{"num_hidden_layers": 16, "hidden_size": 448, "num_attention_heads": 5, "num_key_value_heads": 5, "head_dim": 64, "intermediate_size": 1536, "vocab_size": 8587, "hidden_act": "gelu", "norm": "layernorm", "norm_place": "post", "norm_eps": 1e-05, "positions": "learned", "qk_norm": false, "attn_scale": 0.125, "bias": "all", "tie_word_embeddings": true, "parallel_block": false, "init": "orth", "init_std_qkv": 0.0318, "init_std_o": 0.0, "init_std_up": 0.0318, "init_std_down": 0.0, "optimizer": "muon_variant", "learning_rate": 0.000342, "lr_mult_o": 4.0, "beta1": 0.93, "lr_head": 0.00737, "max_grad_norm": 2.0, "warmup_steps": 200, "schedule": "wsd", "decay_fraction": 0.706, "decay_shape": "linear", "final_lr_fraction": 0.0, "batch_tokens": 65536, "max_seq_len": 384, "doc_mask": true, "train_tokens": 714600000, "max_steps": 10904, "dataset": "wikipedia_en"}
MLP neurons of a small language model. Each row is named by its layer, matrix (down: output weights) and neuron, and shows model dimensions 314-441. Each number is 500 + 40 x the weight over its row's rms, rounded and kept within 0 to 999. Numbers have three digits each.
After each neuron's rows is what it responds to, as a language model described it from the Wikipedia text at the highest values.

L6.down1022:496536455558377460458477509568553555413516534516490462529465502513469459491524471427516486496372479518507539617509512526544473516548549501501469516548537567488512497512457436506555480467446454470537466495480505499434514485519547544468448581517461484443422441493501494488531475413469463488498465478420526492582506411599515573457571619512427469540541511551482506518437449575457501482472
Wiki section-heading markers. The == or === markers that open or close Wikipedia section headings (==Career==, ==Personal life==), plus weaker hits on nationality adjectives like Indian, American.

L7.down1164:550496490524450515506529548410512497502474487467546522461499437491498489474557502463515512574435502486466428521634548481493488552443503516604455474571471527570508544543519449487478448551497524464496543445511533478533440431485466554449490534507424451473457515437455486489515467546580503451493484521524529518506618524546472517537537622486593430473513453526531520517499395497466543514504
Phrase-opening function words. Mostly function words that open a phrase still to be completed, like from, between, such as, both, all, most; also first pieces of split words and numbers (Te-hsil, Univers-itatea, 33-8).

L6.down632:462414501518543446448521454488476422470454502511501568468529414471485521503554524504491538467515501557472508500434507530475527473489502455468480464483512532499448558493489433491480507473500532485466412488544600528482472511459487496523509550499469436530469463497482491561537515533516430545455499512558595489461508535559445503531502516496538492515537508511388509506477516486456465520518
Number words and quantifiers. Cardinal number words and quantifiers placed before a counted noun or "of", such as two children, one of, several places, an; sometimes matching word pieces like "one" in Zone or "an" in veteran.

L11.down93:492552564470535504543552538548523515527528499488511482489526498470498585517559455510480557481558478531547597445512465524498507486447532540485505463475450471492583477531484477532558547528542414550469502544527504482566544502462467494492523492490502437449515525489473461535463447583471487443455546474545481558474539565510507490469364479495505534505511512513517509443550501539515443570528
Section-heading ends and duration phrases. Closing "==" of wiki section headings (Personal life ==), "of"/"for" before time spans (years of peacetime, for 50 years), and infobox closing ")".

L11.down1039:472508535554517501519491521481495601444463469536469510531476504420526503476487458462518447447507477494520442500499567497555453505542556436503509474529509500533539552528478490560551537493550455472494486543506496452519474413473463504509501613448526565464575477522473548493515531503513494572433518525551543547461547502499544546469498483535462448540507588484508461500489513508472522462511
Name-internal word fragments. Second piece of a capitalized name split after its first letter (B-ag-no, P-ag-liuca, Cu-villiez), plus table numbers and census "65 years of age or older".

L11.down958:540571580468509450496526543535542500526473507486540498506585519559465487440459526483470492449491523520506470482507400506545518495547449589424519455468420518493554515470516566538493541508508541450595475553453581471411529545538471539406474473570503473593480504566521423501474600499516448484519501473497530571570515460492498568511582512597518480485507483560561473519451439477454498467498
Modifiers before head nouns. Word pieces that modify a following noun, such as possessive 's (Bradley's double), adjectives (left hand, gold star) and word-initial "sh" (shining, shell).

L6.down1344:577439497528460531546516443499473489537457479530527438454479443517464495512424521514422546545511477476564489504511518495498449474512527467415505487494486490544454475478487538459501486516438501479491513480435543464459544436495488491420436513553541522478532453474515525455459467513430526427461515467479463498524512496531501532486487460544536491526554525475578449554507522488515522435577
Possessive 's and word pieces. Fires mostly on the s of a possessive after an apostrophe (NATO's, team's, aircraft's), and also on mid-word pieces such as colum, diam, s in Marsh, mis-sions.

L6.down652:473483529544486494564548417464498509477523473478531519501558508512549459494394523526515527458520467477529439598597456496485500479539441427497547603512481500535495467507507535515582472513520592527501488440511513519518474488470500559429546471535538489515469447564556548473491538490514578481548503464536512481435424553464507474488527523484497490562528505420502511468542546503548553470494
Word-piece "ag" fragments. Short mid-word pieces split from longer words, mostly g-containing (ag, eg, og, g), as in Aggregate, flags, Peggy, Magerøya.

L11.down681:540510530505513579445521510522516461575531498463450553427466509504558453541454512534461542473521544550577548482474506443527464560553529444453491524542489482543518491502526554475448530500473448473541515502509516478503537545532457493427483547553491525536492596503504462487494483473539554499520469467472502482525462477499548573490529541528455511465429499441512624543521495416498466491527
Word-start fragments, "an". Opening pieces of words split into several tokens, such as a(fraid), e(ager), under(stand), res(ents), plus the article "an" before a noun.

L6.down716:552442511552501528482550479454452528525536477449440483459508465578440595418556448487548539471531554550529447462466560419475483520527521464502506575471603445517484466486505511465540484467551518467512530527471500474469529449536473503604535448457487515417430433476426511524506464471475460508493509508445468434474502492541538428501506562474516465555546456519486552481546580456484485508534
Coordinating conjunction "and". The word and (rarely &) joining clauses or the final list item, e.g. census race lists, "Early life and education", "released… and was".

L6.down967:533485471404529493446514512479575444467551492499514536585492461483470496558529541491450475553515493428473372460479552501468511492466456469505519446470502523507497496536499532417413482468511528539514508456499433519531473510505527478515604494482463454450486462499534477513487499574482561507451510518490523543516597564499523469484490438462518482521492429487510500522544453463526515522453
Anaphoric "The/This" determiners. Sentence-initial determiners that refer back to something just mentioned, such as the band, the song, this time; also scattered mid-word fragments in names (Su-vi-jak, Mod-esto).

L7.down1431:543470563472472504508501514552501535482499523490491498419537483478503522504505530547517490456498593505452581494479460510527482474473523489424509505506459546451526533441491524441543474487506533499598462483503507494489526509529601558518511518461531544483506454553453521477548515532470458423503477435503552418474523466479488549478517483462479506482449554502562507510471444421629519513502
Transitive verb endings. Word-final pieces that finish a transitive verb or linking word and await an object, such as don-ated, ens-ure, acknowled-ged, and "of" in "cast of".

L11.down1074:529502544552460532508579469533442590493465576510533514527478531496434509508535532518557485543485449497505483499511606422431492512511430493575427493429521547465515597464550530536503527467518600474534511519483436516556544466492559553478485523519514453515488492479590392400476474503505528477576473526441519413529498499530505496480528497493514513441529486464521456551504524494495452495503
Before upcoming noun phrase. Word-final pieces of transitive verbs (descri-be, investig-ating, wound-ed), prepositions (of, to) and determiners or adjectives (a, young, nearby) that expect a following object noun.

L7.down1040:535417543495488544547459495525451493487442548495470503472529458528480555485528565479473502488501534524518486452494493473397457522528530503490476561496463479515458530491410514470504549476438519552499402526515487517396500499553481492540565520515512497516411471513465482536470489456514519493430526453456544546490534563466411478458519546514505475538462468509389436541509466546536526549439
"an" and "th" fragments. Short pieces spelling "an" or "th": the article an (an average, an EP), -an endings (Maxentian, Boylan), th in though, thin, Method, 14th.

L6.down157:487535501526513508574447523474473543488478503470445478499439421470462543502466481564540435464479557472561483457538451595491490510484523472510540479580457449490558539538472481559541490477498504514480504520544477512576510496424468493528520542496510509470442482513525435459530468402543533439459602527545513536470538429494498544470532471587525414523403498492511627518462545509476509526503
Preposition "of" after nouns. The word "of" linking a head noun to what follows, especially membership, role or title nouns: member of, King of, part of.

L11.down308:523532502551460445463587498425511485536521605468510517508454515525507468509455532482483483575502578490486470541500439477462527514542430495507524547548475489443495492525476535559534483530500487501454544497476507501505547410529544486533525550492489525451563472490513486567541489479475475511487505494492493555565499462438473520497471491563448466495492574522484511513485613514550466499480
Phrase-completing final pieces. Final tokens that complete a date, number, or multi-piece word just before punctuation, such as month names in dates (11 March), score digits (0), or word ends (Sag-er).

L11.down946:544480479459480514524477485459448478460523503534470519546498497501487559520551550458512463545475481572530519503445619439538456506440472558463488574474420493550469523439494508504513495554464639507561455463526530514552513438487499471484443457569506542540461529538471501510457522533522585569451506466473490537408503444536485537501490497513455419499512577506521473440534542438559503446486
Clause-opening connectives and causatives. Words that open a new clause mid-sentence, mostly but, that, when, commas, and causative verbs like make, allowing, doing.

L7.down921:481481492465501456434451530456498541479514532513464502571484487483509534468493528445541488509486512495532596508450477561488470565432473537557494527501491477495537529526576552513451527499502513475535562528529559482499491443517490581517579462521529439464520491558418422492486502482491500532450568469516496558480514483424586495486503473528518492541518543501482433547543530528496454492431
Infinitive "to" and year digits. Fires on "to" after verbs (decided to, agreed to, fleeing to), on final digits of years (197-9, 190-9), and on range dashes.

L7.down1397:462498499519559488424514504524450518528427551457406464439529487498425477493488429544525526491543416477484402532447485491515490468481475440560507510516483482470426476588488470547472548535537469519438483495492414514490498451437458485487453577566516472515555467437540445574564519467447467401511516486530532489485527514498533419466480547514524530506510474473529529472529517508468499538487
Wikipedia section-heading markers. Fires on the == or === marks that open or close section headings (==Retirement==, ==Plot==), plus scattered word pieces like sh in shell or shield.

L7.down1042:496482544542512492452501547452438498487631475504530497514464521498532497469464476536445489562433510504486466481509486507528530516528508521537440514546518491533468470446510501444428485485446539479472542463555511507502448462427558544545496468536580495479529539508525420500543550458474490489577528476534505471509512482455547475448479543547524499524523502494537504504474531444536501573477
Mid-word subword fragments. Short vowel-led pieces inside longer or rarer words and names, such as em (Gemini, Pemex), ag (imagination), af (Traffic), and occasionally table "| " separators.

L7.down1390:538508620535557490503547522496476426466507531536425518454468504487474465528433418417494526495533535512510472511499505501422491559524485473572500490424503563432497567534541530522503510482499514599593516548520474479516519498555516514539513529517478453457465532478501488573481536533520597556573487472485483493516537535562459521515556545519498512514493435501525480486485564511449488506504
Mid-word "th" and possessives. Two groups: the word-piece "th" inside words or names (throw, Myths, Parenthood, Chakravarthy, 19th), and possessives his, her, their before a noun.

L6.down331:488491505556492570488515403457478514518481544501476498544530484518555509516567387515499557506462446481523483498539541492445517546442385524494554569503554496551522519551500491472478511520456496482573495419539495507540489482486490494504478499477526457470489536490402440574549507529490525481492564578546508507484483496503481483491575532499532488552536531463534510501482517543490461577516
Range-opening "from". Mostly the word from opening a time span or source ("from January 2013 to", "From 1995"), plus both, between, and blank lines after tables.

L11.down1376:508456516480511452516448507466473443461506466560441469565518524507492491552511496425467506466531455474498497565464556518434506503536435544489508516569454477454487492478475510484489540568470534447486442483501498584473466474493486492500517559501502432454458507484560535459445503557566582468421499495514478494486516550532492439568512524427461539563550468486533542545472486515524489509544
Connector before second entity. Connective tokens like and, commas, from, of and table pipes that come just before a second name or item, especially in between X and Y.

L11.down1040:493466467443461437448473487427515517514463435464496462446498472552469552516433526450517488485465456528503526539525484523527535568452462454411533510487477498505519461522539561501481459558507527462516503464448426498487494586524513521567482452500492470538554516458448491544416528487546598537504512465417497574569549544563552522495487526537472529460451502469452570561465466497533437441465
Word-completing subword pieces. Short word pieces, often "th", that finish or continue a word split into fragments, e.g. tru-th, fif-th, Cand-le-wood, year digits like 201-0.

L6.down397:402447486540489564485417509460505516427531504510497493556483430524555510500487495534467497489513529496543502394442492495447517441474573458540519538521456554496529516525443442475496536543459470518551461455529478524526524504475506586504465521446460510519516496485457530512504426469542567477415442495495561468513474511506435477544479566523441524514500496577522455495469469489576500510535
Month names in dates. Month names inside dates, usually after a day number or "in/on" and before a year, as in "25 July 1950" and "in August 1967"; occasionally "magazine" in publication names.

L11.down922:516505532459497558560444576417472454467577497451445477438563432485515563503572418482512507559505481460494573470506508523482483427474475541491554519516450467519523580488532436573495476450524478564541504511509426535548451537573435549528513488475511510462426467435502454445565522431487500486481482504585606544514543494543513523521478501459502452464505537537492546510514476526540515495533
Link before a following noun. Function words and table separators that open a slot for the next name, rank or noun phrase, such as "promoted to", "Species of", "|" between table cells, or "'s".

L7.down957:418484478499486507456526493514510451499510433532487467489440487470503476558527441453608512527522525465521451512484553584459503538519442522490470495510536418503573495475478483515467500521420497518453423533521537478523441517493493476502509478543509519484474501539509499493571537513534449462570496517459409375465473483474470459464480485456483465436502586487519433480492468563436472580544
Clause-opening connectives. Subordinating and contrastive connectives that open a new clause, often after a comma or sentence start, such as however, but, if, when, though, because; weaker on stray word pieces like "ough" and "ther".

L7.down172:452466522481511510440524514519462488486536562471531553542538451520484464458483504503430491476513424494527461516498533507521472498489537555493495511479498483526547439509481551509480514459473461470539489476479444479478609497491544439571443492506423508478471526480490543500481479556444547534507511464558490486459499635526485487440528467515452530403413519484538516453474449486495499426450
Referential determiners and demonstratives. Determiners and demonstratives starting a noun phrase that points back to earlier text, mostly the, this, which, such, each, as in "this is due", "such as", "The transport".

L6.down1432:446519543519537486477498514531448466538484549469462470537560520553474529578573521445521536486510485484534487516502526495503475545416465509500499546537547417548495463560605475445502493467474494440502554457450488464534560420426451512505484479542496596538527508448441572462563471442516516430421486528517510510469559454470512507523453479523446574421497454448550514498455471499453549475524
Clause boundary before new subject. Fires on the comma closing a sentence-opening adverbial (However, In 1999, Although…), and on relative words like which, who, that, where, just before a new clause's subject.

L6.down819:581507486521574555484469494462495508493458498488521528548464516491482491532512476498530479576469513512455558519469460514543553487530383449583595560583507486533528520441558499567463489534542584444506536497478473511532476497481504476512539590549542555493509503539454499556492456536513461479461435548508445496452540553516454502510410517507547489576446534417543459473536508514542462519454
Participle and gerund endings. Word-final suffix tokens, mostly -ing, that end a verb form taking an object or preposition next, e.g. re-establishing the, fishing harbour, known as, variable number.

L11.down743:508522478495490482526497469505458530562495535489462505458541513446432483505508453484548524453535493484514429547585540542520436469522562398498447498514469450523476510524477536458470566451500465476417464534545501486490518489558485533496488536494441445481410537509551553509506509537574456512582510499500584462514457489530542460442493506530552534491451545555509560487492478563506512461459
Preposition after a group noun. Prepositions and linking words right after a noun that introduce the source, members or kind, mostly from, between, such as, like, are, is.

L6.down400:445452523552507482475468587538476491561557534513467556464458460577473491437552466482452501442526517418482449451511551476440443541595484468518516501515511512567533576458469484513418555518457485487509516579489466510504544454511463538483578472496519466463512504418511567502509496509498521498505552516480431524504430520485444545502539546519476520551502528558485433490470471501536550561480
Mid-word fragments, mostly "th". Short subword pieces inside longer words, mostly "th" (Mu-th-aiah, Car-th-age, th-reshold), plus "et", "hold" in household, "port", "film".

L7.down1407:537546478547478564435548414447539542540516555499519469508535474509465514521569551544501476548519526502492486490518512544511512545462528532504449549414488399507560431434498432426496459492578483466461539530515468456496515495469452458518527464494487512505423490482445491558556479488452452508500462497501545494509583499461510494544449445496471490432481527547478468393507471487445498457454
Coordinating conjunctions and, or. The conjunctions and/or joining list items, ranges (between 2000 and 2013), or clauses, plus occasional mid-word pieces like -er, -ter.

L7.down1430:441469580470543510479465476484480538460505557432492537548486546520570498496560472492549522517482488459509476504525577515513566515552466475502374447556548398520516531513483518479517455577567537505479541479465584450551487437528501503534501510524531506481508552517473502529570542538460542547559499498483460445483469479482536488469559435533466476546519530505558499460462497461584543538535
Date month and year-prefix tokens. Month names and first-digit year pieces like 201, 199 inside dates, such as May 16, 2014, especially in sports tables; also stray ay pieces.